python train.py --n_layer=16 --n_head=8 --norm="layernorm" --positions="rope" --rope_fraction=0.5 --attn_scale=0.125 --bias="all" --lr_mult_o=1.09 --lr_head=0.00921 --doc_mask=false
MLP neurons of a small language model. Each row is named by its layer, matrix (up: input weights; down: output weights) and neuron, and shows model dimensions 128-223. Each number is 128 + 24 x the weight over its row's rms, rounded and kept within 0 to 255. Numbers have three digits each.
After each neuron's rows, "fires after" lists the tokens most often just before its 100 highest values on Wikipedia text that the model never trained on; "fires on" lists the tokens most often at its 100 highest values on Wikipedia text that the model never trained on.

L6.up601:106128147096119130151134113116160136121078094070160125124140152116175169119160094132141187112111135145143129081196092153176104153146139100153126133125132107128119107121134155112129106116108105118091164123137152113135092120174094123112135173061152099096159098113142099120134125124107145158
L6.down601:128119117110121147082101159144150122097137116122145163138100159144132094128139179144124139124125132156071131112125148100120169104135123110139124093092171112144105130139128128111151180120116167146105146122114156114153158116160159198155131124130159093086144127144108101116110184101114159124
fires after: "\n", " is", " one", " in"
fires on: " \"B", "===", " a", " of", " the", "-"

L7.up467:112146137140119092120129100128082135152088125135139135112147167154118116147113091124108156136105109100133126136139097107159134129184094133147117103133130096127125113171124146139066085154116092129088165123138151088126145158141104099110165149116145117133140124129135093112112131154117138130
L7.down467:080146154130096132140109126137115142163109141109156141108157137123143130127136096148111152111111129108167144122117110130146137141167116124127079107131138100137138109151087142169095125134121091101097150129137146110102150101152112034118167152098163099163114111120139082120083105178101125133
fires after: ".", " was", " as", " is", ",", "\"."
fires on: "\n", " also", " well", " further"

L11.up631:086187162090123104109135138125102144120120155120114086114132142090165172171101159094149101132151129169126138121118152116141132129146113140161105093143141121118140103111143141095125082114143140096095147108092128131122141143135163097152121154145114170170138072137122126136126119146101111128
L11.down631:147134124167105112173133162123119108135092063126120161140100117146101130104160158132176179144092153163084118171130158138142144155157095110126105087107173132085131136123140090093111142115132161136152113150133108106147120150106128156107086100140166121088117117118142140100157140098156154152
fires after: " the", " a", " at", "The", " in", " In"
fires on: " same", " following", " this", " main", " lim", " few"

L11.up465:154104107115175116143134159116103125119111154119177118120189120173137164086142077122080107170146110135134149134107166098110113142106099122182136078125122104154113117125097102105108145158118101132141151057142104093112135170108113154122139161103180152125067142147116088098119137096093126137
L11.down465:129122136138089124152110125138101087177142068153097097124137141092112100141111176130190087092142135123071112104098073157131120164118134152107099139137137138102131133113148138128134111087140116138146111163111107139174148136169158105137162059167093132114151078097141162156100119132179135117
fires after: " |"
fires on: "\n", "s"

L3.up386:143133085116078106131122117111101134130157152109172127095122093149155167167139098138109132158114127115136194138134094144126130148112118149149131109115129144099124082126120097137107098112115113144122121141146130090122155117179096098109125136154117102107118110086138127124142149135110108149
L3.down386:147090149113100129128141170158184097134121149164148177126123081149100135129131111140117133124105108140145142098093149159102135117135135112100157115131172138101107126144128088160052143126134134130130096108118113126124149131111132077142128150100132115109140151155114130130114114103130119120
fires after: ")", ".1)", "1)"
fires on: " |", " The", "ch"

L6.up551:146174130122109167137089090088130113146105117101117167093121148121152134129117116142093161124117127132137149136164127148130112111168164127133102157098126123149106123118146165114106127164126120104081127125147137138150146136118131136111112163111132138118141131120149101166112119155080103151
L6.down551:125124157126114130155119097085130163100133125133152142187113165122116094123088157166088138121145110166122119194132110090152147127122171096095131089108100116128149173138145104107098130116133135125140141138155106116115100107121118255156121156115148115130108094090134126124104109121118188121
fires after: "\n", "-", " is"
fires on: "-", " every", "ly", " a", " Website:", ":"

L7.up736:122175086127113148136121121100123153190105085112085153115108170148126147164123129142160133149094108143148120122165119119159113098115119124157143112111117102119133108165106136144115143127108108095102140088118136115094128198144113123128152158104151103136107111145185098131112157153121113112
L7.down736:086171123113110112107129134121139173101088127107138136099127153121118123118131109172137153153131142190136125164144149112103142112124155135113134106141153093131169144120138150120144134122132144092111126112134148158123127091136119255104122137108140146154105133132147129098101138113114113126
fires after: "\n"
fires on: "|", "-"

L3.up486:124111123085070151089084139094092159124132132085142137095127130163169109140135138152150153108084110111124142117142128176140164130174140134127097120113127162165140115130126141109139108142137137110130138104136131161160138147147079115173126146148156136141106133129157107126076154150137098176
L3.down486:117098131090121141079113159132142152096136116139087129110133132124137133146127118148107139121116126147148140152147106174133107101176133133109130127103162158129104107149126141114125160114100100109140092135099151120115141088160118132152069123120212169120118110090162097124089155117146082090
fires after: "\n"
fires on: "=", "The", "===", "==", "-", ":"

L7.up856:096166108123085117139113148087103181140116140089126125125120161130132127177115100133106123134120158103135169113149133104128137147183128114152114153107121127138107088155086141107112136169081095095105128116108153118110107155163141129155130130114130112138123122137138137108105101143160136095
L7.down856:134168100107144144115133133147138110128132108131115149136115152113146158145134142124102140127129115151117106143147137106119153133155133124150166130127109121095129119134155139132135129133130156121136115150104116147131114137143125255109087145105109142130099122140134133173126118100096100131
fires after: " =", " in", " is", "In", " as", " In"
fires on: " an", "\n", " |", "'s", " his", " the"

L11.up760:125141122146118122134128135146099147129125110124111148120134104161145145136097135186123144123087178135090113128121132123100160126135136174117068145158137108156106097136105133131074129109157138115130169126127119128103102126172132125123127121130157143086156116108152102115124140207123081156
L11.down760:139147115177164104133113130121140149134077115110137163117124142109119132116184134070114096139098127096140157089157092118110095121091148102140158174127083128124139106122148136119161135090125138162125114153155131116161152129126120187160135161067128138179131090131145157102126110131138102119
fires after: " in", " of", " mid"
fires on: " the", "-", ",", " 195"

L5.up945:139114118114105120127148116091109183158101152092110126087136170104166140123113096169143146121088121096155111135170108129156178139149144142126141098175161093125132075147102103139110142191078133131069118146108097144109134073156096123117140170133178140133079113116161120097124152130133080152
L5.down945:101151146145177143078101128118148153123127112163144112146129165128156146110120133130127137129114110117124114186129114113130103144147159119137138099135137114099127142124148106093140141123130151118136110126090129118100110166153084255114081132087141138142125118163131132123122131137121150161
fires after: "\n", " on"
fires on: "The", " The", "=", ":", " the"

L3.up658:114136125143096153090127136113082148138062124120109145138163141145168152151117125113148129124090130150097115116160150094167101119147103135139087054132135114115140068150123088165138093098142155095097101113117112152148130166142115120145134131076131126132167145145181116139091143144116128138
L3.down658:129163104129100151105116143106106108121112129134138113147128136155147148127189126141122147143126134130134126173125108105109165116101108150113145175151078117147109146108141116097156114136122134068117148082145151139123117140112121173125088164127137115127122147134152120116131093164120141132
fires after: "\n", " degree"
fires on: "-", " in", " who"

L11.up126:102151124123109123138113116150131158140099117124161143130105164123164130112130136117125138103146079108106135070108123147143135129144126135145094109124149109119084115151125175154133111167092102149135134094116132145124114129080106132120118122101139144128139082173155110122099142128139132145
L11.down126:141113100157162088144138141134137131114123090140091093089120144122088190160127134144119084168142126174087131164117118127099134169100079169141162124141169180130191120121137120097141139132154128118125111099142138120136149136116144066120150127134114164114122159118126120123166097113091137106
fires after: " |", "|---|---|---|---|---|", "a", " H"
fires on: "\n", "===", " R", "ot", "ost"

L6.up116:149139098080118102157082081120126149143077113116125151097138188144145138167145113110128139152094132148177108131117139133135146154120145133122096161101119065148158086160146184159096104153120101101104143082116142114135100140147120125091151128156137098136139114128140091120108127133151139117
L6.down116:148126124115123115137129160125120186103115095165132124158129166132139137127136119129070136142120145167108076143118099142144139136141116127114146111108147116138147106128138114118154146157116114087095145110096146114142100095176164255126189169104147113126120120092162121091121107146129140161
fires after: "\n", "."
fires on: "\n", "|", " |"

L5.up711:093105124118107115131151115102133142069132156120128074137150153157142135128155115133116129133111113120097123115105114167142159133136131127181104095174150148091129155135137106151094128129147105124108116121107133129126131108137082097098127155154114138130109128144165150095150117113110145165
L5.down711:150105136125114113081133138095132151107141161191083129136157160153123117121143082131144122106143139150177155167134103147124112153149114188090100146130171142090115092121111124147098120093104104109132084125125109116074142114079154045126147184147107163159125142161141122118120157145128145111
fires after: ")", ".1)", " A", ".", "1)"
fires on: " |", "verage", " The", "."

L5.up793:108093116119105107102091091095105130140102101119105088126097125135124130118105096113108148122147098116110098130119125088122128120124103097140086110084132117169111109150130117132085106145160096098128092152100101108078114102092140049103075138106118116112115125146103094132126128108115122079
L5.down793:132159149124142144118134117146121115148148132192140092135139131121108146132130129120118136125128106111155157119106098101142069111116145114061090137131162089127098112159115142120133130138087105133102174125086132113139136152130121148154110123096131106133151128137135145130119097126124139154
fires after: " is", "\n", " was", " =", " and"
fires on: " a", "\n", " an"

L3.up387:142163147086121115101138104107101132132097123123105128137154145162157119137146105131113147106120118128133153132185121127113130148169118131151085071140129137159136085171106116139110107102108134130064123157096144120091126128102095114161138138089160130126129155122130119094148121101098116145
L3.down387:134163156120124098105066144139110134128089175115130118103171158106100158140133100120147128143110151122106133134145095159113046173113128118196135126095139096098114086126063122101117107149129128119126131156140125136090101120129158077145165124105107131102123106153132119116116136094117149130
fires after: "\n", " adv", " Mad", " rep"
fires on: "-", "is", "on"

L10.up668:093168166128116141097144167107095098142130173088141140133148139106140146143145110137127152122122119109134151115108106110130172123149099157168126128132153090154172106144111122110103114124106124110082164101103143144143130106118154119127109119132107087176143134144151141176137123142198142121
L10.down668:113126111137115140125126143122111117112091121132114136167082125107129107137180138115121130112086133145116135147142125101183128123153149102156103116140135115088104121142147125103122139138130150155121131156123138152099110121145085255090146132138141142130139076144102096087121106117091157110
fires after: " as", " in", " In", " pre", " his", " en"
fires on: " a", " an", " own", "qu", " his", "-"

L11.up15:135134151081113142099157129141128164095131147138137116147132149150125160120111141084120117092145162118146144101091130127143132153132088143141099116120102084132091145142083145147124100118177121085130146142162140137077173130144115097087133100139122113119136112122134140071110086184150073153
L11.down15:122149123141144116163138154082106175161148137115132137133129126149113143132164118172167041133132115113113120126132111172126108144149127115148136106121156131139146142119102102084153093136103104121108142152113104153140109124182181104128181129108110127128128143136149150140086131130106149133
fires after: " the", "|", " T", " t", " McC", "s"
fires on: " same", " 1", "ab", " financial", "all", "l"

L10.up916:126115087125150128110140148125117164101122127130115141096136095143188166160131143130132123167110060121102132102091189126148116162139130116118125163152150112098163132132123179102104091121121132099101148118125144121144115123159182137138110144102144131139103142104140107150106113135135104096
L10.down916:127147116134133110122120127116139131138133157128126115117129117113137104134155116108111134126159167147152087110124126132152104142137130110126111122096154103129110118148129112142130145139139119130110149113138141119094132124116106255098102136128118104133149133145142101110155115137132150120
fires after: ".", ".\"", "s.", "\".", "es."
fires on: "\n"

L5.up63:111096117113124100124116121098112139138156118121100119138122124071130117096085097093095133113100114130125123085091130103128117124119092095093118085084148085117125125157140128122039109112099123092109116174076102091084129115117088099091112117107123100124105147160100116120111135104112120122
L5.down63:153157155140154137106101129120165120138135158150150113144122123184113116147086162138117144129116119139113190155104104123126125109144152126112119160121139097115116092145099115105159164102081119177132140128139153104169121151109091078153122146102171102145111105134141127140088145128129141141
fires after: ")", ".1)", ".0)", "1)"
fires on: " |", "8", " of"

L12.up9:125149123117122126128135122136098133107152129073146135084110110140158147133121189098133128117105125136135147130115120123101132117157158092113102134124164147157193148159066128124153074100118123087116179113146114097119085170135182108142176120146127073149114115120109118109111105148091072122
L12.down9:124098120178136190132120111101142122113123113135093114112099138097152112087199094132116127154136113154116147118144119176142156116128121162151129116121118120150105087129181187142115146164119162148175122136147078150138117149162080061125156144115099086130130091148132152127150116115112143166
fires after: "\n"
fires on: "\n", "l", "o", "iv"

L5.up874:104115158114113117123130108118137161142127136137160137087110155124122114111115142138095165096108075151152133130104111120159130145158137115119093129125124116075121119106143155122133088164139123138066110103132117119133151131154121101143137152106183137185130110154151106165072127146154136101
L5.down874:131142155134112124132140128106154141127124120065103147136133135126113141103137113164085168115104119131156139137139125122191137109141134134134064106146151123124120146127110130126109129170128096149089115094137168155103170086141128066151124123146191136124080133078100134110147108146160134164
fires after: " well", " as", ",", "s,", ";", "."
fires on: " as", " well", " some", " while", " with"

L10.up1018:127137142117110122122128126138113133103096123087113172123151167116156169151123105121109133150097130111103124088125111134162219187165112139145119134105104087127148089138087155121103107168109106079106139139123158100110105117155133148123134130088123100144140108151161082158102120133135112126
L10.down1018:129141123127157128086124133114127111086130125134150157114113146097167126162125141124113148152110146147126101085093141144139143147159140157129133076131130108132143111140129118095114143146097115093124124092137155117100140140150109255126136149103132115126120139131136095139132110108132111123
fires after: ".", ".\"", "\".", "s.", "er."
fires on: "\n"

L6.up441:138170142126100138070171132063142144149126107093131117145139120119130118128125100106127138109120117152126193121150122106194110147143107105126095155140130120105118142179119157121091104119110113132084181116124156153127127145131124114146136142129089095106148113131117116158083121137122136128
L6.down441:147167075115110094126124108139137102119121125155099135143135089127123112171116144123153139133174135145096128107107153124108133091143164107117128151103152123156123129141085132164131114088117202159144083121158154159136140116126152191154125151131113132103108152164079110132161168137082154153
fires after: "\n", " th", "==="
fires on: "A", " \"A", "r", " in", "or"

L7.up1023:092163120089099097133097073131100183131093128121175119073148121152162097133121104125096150071107144164158148119146144128137142158149120102155132117133143111112139089172103154135120138162121099116106166115134123130076119150143113104111161171094158115143150132147185120120116118161127122138
L7.down1023:113165148112093107107116102124084165152125152120153136103165138134154126136123088150090140103071128113156138111147127146129123131128142123144104108139139134132131096146088124133100122179116113128081151134132142133102100122118123032123156130081166131167107134150155088137103121157097101122
fires after: "\n"
fires on: "-"

L5.up336:127093111124143123103118142094125124156128154138131133133141103121115083151106100102105104145106079131113111096126109136145127128086104129108117098147162123163119137112137123140026138120104120079134117128120094105082148117100156128103094165141138142133116105182090111088136104091116121086
L5.down336:096148159194091099122101143152140121119155112155168117124110120147102175114101135113146115115115127119139160137107112119175119111126120125088098141136094072093112095148100119113165151175097116151098164118097093103168141177121131096126143137143139122152128160129113095125101098121145136161
fires after: " 1,", ")", "osp", " 5", " 88", "6"
fires on: " |", "0", "°", ":", "7", "9"

L10.up736:127135111125125124125104159124130132103134134090105168118128163142174154138125124116126139147082108084105112093105133136185154171177151135148119157127126069126138088130090154085100106120096147109120124104116142125126130113169132143141113146100163109135116107118127068166103143137109106121
L10.down736:111149140155136128095112141146142144106121139102146137115129148124161122148157153138090153143111143114150098101123116125138155153139135145116111102100110111135139117126131121110113145121103110106104146106118144123118117127135115255100143124107137099136116141155111103130129104125121109108
fires after: ".", "s.", ".\"", "\".", "es.", "8."
fires on: "\n"

L11.up573:148113131129130180105110145114154154137133145087143128095149133166128152114165128120156103101099152118138144136145080127177099115111108120134084128111110120133152148125119122142112110136148071119108173119151159132117155136120139106142180093155126141128139097132135099064099137108100125138
L11.down573:140189119167191103152139126143095086148143109105089119123158130106108138130109132118109122148122133103119129146119086103119112130117140135104157117160104161156171123161115161158167119124132140180126111145117125119129145108112137070127120145130109090128138132120169154134115109150132102127
fires after: "\n", " of", "|", " |", " in", " to"
fires on: " M", "\n", " St.", " K"

L7.up517:116109094110101117074128115132073123142112122103137114135083080100164127148098105130087141084110107152143127098125111102117135113117062127114104098126112116113074113140146143148113120131121117113132118118100111124076156119094166099103177129118077138166124124115103085097138102130119145141
L7.down517:133099147158144146157137118132116127097104124098141096109130101144110128122165156116109122126104137134106125158128175164132097124105145079148108151077114152103100140153114146092118178142167143087130162094111114168155143125155137105140098185130128100156159132126097155129100102116129138127
fires after: "\n"
fires on: "\n", ":", "ed"

L10.up924:128127135110124115140116100154105126086130142128111175117121151115174130163134091133119141159100121093120132113090123133167155159169140155158125153114098074134168087136079127131109113157097118098124126143129164123149107127153113147134141139116123083157140166144123059118112109119121105100
L10.down924:126147123121149121084110128129138129111126132101153151091118145120142136147133126150119146135128114115153096098122113109126118150149127138130126093112133107139151119118130129112112112131096140104122117107137151121121119141130112255117165151105128131144110132144118118135114096122110119115
fires after: ".", ".\"", "\".", "s.", "8.", "es."
fires on: "\n", " |"

L12.up544:134082172124107159126133122134125128138123172140126137102171126131144117133160139110131148156159096092126176110135124154102100146125124152126126165173172086105142136181115130098124140150151105128138116107132129084108110153154147095139155105107159096138117121126135079155116108162114140104
L12.down544:138115123112154145119115169156124127126106130164149145092119162114113146144147148142132114129174114114097119104134152116152061123133139169127156157190175121099133171167149125091136111155071133157121108154159123086181150093157134043110147114122123142157137122112158134125123104118094128139
fires after: "|", " |", "-", " in", " 16"
fires on: " 13", " 14", " 40", ".0", " 16"

L10.up963:146143132153130137095082153116149112073109169101110140123108175108165144162147106126157154149099160097108139097107118158172153148155142157131132154138145080125154111129107119079148149109102155104128127144146176104161109101146121158164104158102128146158116146102155106135139119139144077098
L10.down963:140125123113132112111115150135113123131122128147155120126072120114140087147121138119093115116119144142148097105159118119135105131132129118129136123131155135131109143133110115116136139127116121128127127126132130140119128152137099255104103129131144119134144142154099135144113128122102122128
fires after: ".", "s.", ".\"", "\".", "es.", "8."
fires on: "\n"

L3.up95:133174154123102098144137093121069106164138108119117110130144115149111115102128080134115160138118082131109151145111137132108147138118128129155121094161150139117110075132135148150128163153081117133116073136123121126102157139196093100136134176121154081125122102124103126108135107110184100144
L3.down95:103143175171139114046129148134149115135158114133109086121124117117118101137064113143112129151090103143142172099129131177123156151117156132149135138141150143174134115097158133101111147152110097158148143139118123110094126154168187101114105149136145168134088072142094150150141099114144157119
fires after: "\n", " F", "f", " V"
fires on: "-", "|", "are", "al"

L10.up437:090136113086103115149104130120107119120109132123139156103123115112121126096126085131133104118131170131134124119152131152179117141103131071127130157131164099112131128128101143120095187168127092115113150126124153115133146111140129109148176136112113130149128134184127106120131078146154108088
L10.down437:124124122146125130110151132064105146177143103149134136113104118122134154151063139092147129131140116127112079126111145145106079165127136154108142146111145113120140117126114145138165149162139161140120117136113123127165112132094064127132193119142116131110114176133115115201135128148149114122
fires after: " |", " to"
fires on: " |", " in", "\n", " or", " —", " –"

L10.up603:081136123126121101117158143122126126120098128109115155102121114128155139129115125105132149161132114141165112084072132162186160152167142154129124154140158124129175084113134148113106119161111145085096159126123164073161122145141113153129106114112099156147144153118161113132143110119164106094
L10.down603:136159138135141130119129114117121158124159123128130130116079130102133131138125148116133129109111134137124113107134144133124123100164129115115133114139165147097132116161161115113146105135131120123130109154137129160124139123153106255134080118084134118100117108148131138120103120134135102110
fires after: ".", "s.", ".\"", "\".", "es."
fires on: "\n"

L6.up624:112148103139119153126108106131118174114130109063144105102112119132124152126115141088117111091111114163156130134137138101132088180119101154136149125147166108139159116124120161132155086131132169116075120148120154122118126143114115115132107168105183159141106120170104131085082146127128149170
L6.down624:117109173132149094079136146108095126152112167105126110132133147145137154155074104123132095159097125125129165088124140128151139113122129154166111116107089133101137161131140150141120144115097112126113095115098146142096158095141151116161150112105086120128087110134153122156122110104150137083
fires after: "\n"
fires on: "\n", "-year", " even"

L10.up316:157144117136097133141146136112122142103132151106121134110146153149153150150138115148106148147086081095113115122129148134157101159131062113109081126115098082174114148134074135102138155131133109094139118092150132083127113096142129136121081139152173102142143151067166123102140150164122116085
L10.down316:105119124144109111134108128138108135134114154087127117128148149162138128131121117111058158118103147148142101130134135132132128130124131137126114119126090088131124127155137153108111160122118109109127147101100124130142132127163112255118078113104169091131087127154122121137115136146145133133
fires after: ".", "s.", ".\"", "\".", "es.", "er."
fires on: "\n"

L10.up478:174114105132090159145114116135097146190100089161087121126129115119151176135150094122139102116101102137094136095119115145138138157151125122122094148123135118157139122177128126151117138113161125062146136119127131120120102144153111108130180116152103139199116101165172109117092115113146129123
L10.down478:181120131212150093134122161091140139119111157096093107112064140146145118140094163108096146134171125172121120153123132153147084156165143143172118110132111136135112141113136156149102098116123119122091153133124112102153161145101159179126114132119117121124163119137128117115134107091157134125
fires after: "\n", " 0", " L", "|---|---|---|---"
fires on: "\n", " |", "|---|---|---|---|---|---|", "|---|---|---|---|---|---|---|", "ec"

L3.up130:156133126076092140114149084120098132137118154136136140119137127109143144111125062151119158159126105108134139134119162117129163098174143149131063140121149158104153115115134148119142134171075138108109105132125109092127107112121106110142131154109100125106123116122077112116121075118122111121
L3.down130:100105109148132118106113109124148129137135124128123113129142143120117144112144093143116124108164127118205162105142138129180159152156089135113116128101140112118142102132118102152089106132114096122107112130136140102096118107137125076113132175136110143141083096130127124099147099114135156132
fires after: "\n", " f", " re", "und", " F", " rel"
fires on: "-", "est", "ie", "ed", "er", "ict"

L10.up98:110114122124062127127136109120069118140111108084111176103134126131132142156101058092095134121131109149135172101177106134160141140137128129116065127138143100121084092149118103089089121138148122076100146094130144094139119142120125127144124129123161132122138132144160151118110142176099120096
L10.down98:136136131175184106141110090152144084118141148133137122146158178072120125128093130124071124111127098163119081150139099182088152120163133134160166106130118130138141095158154107116161157154148117123141145124139080153147148110128067173120122096109103127103146134124113093100166187116125146118
fires after: " of", " in", " as", "In", " In", " is"
fires on: " the", " a", "x"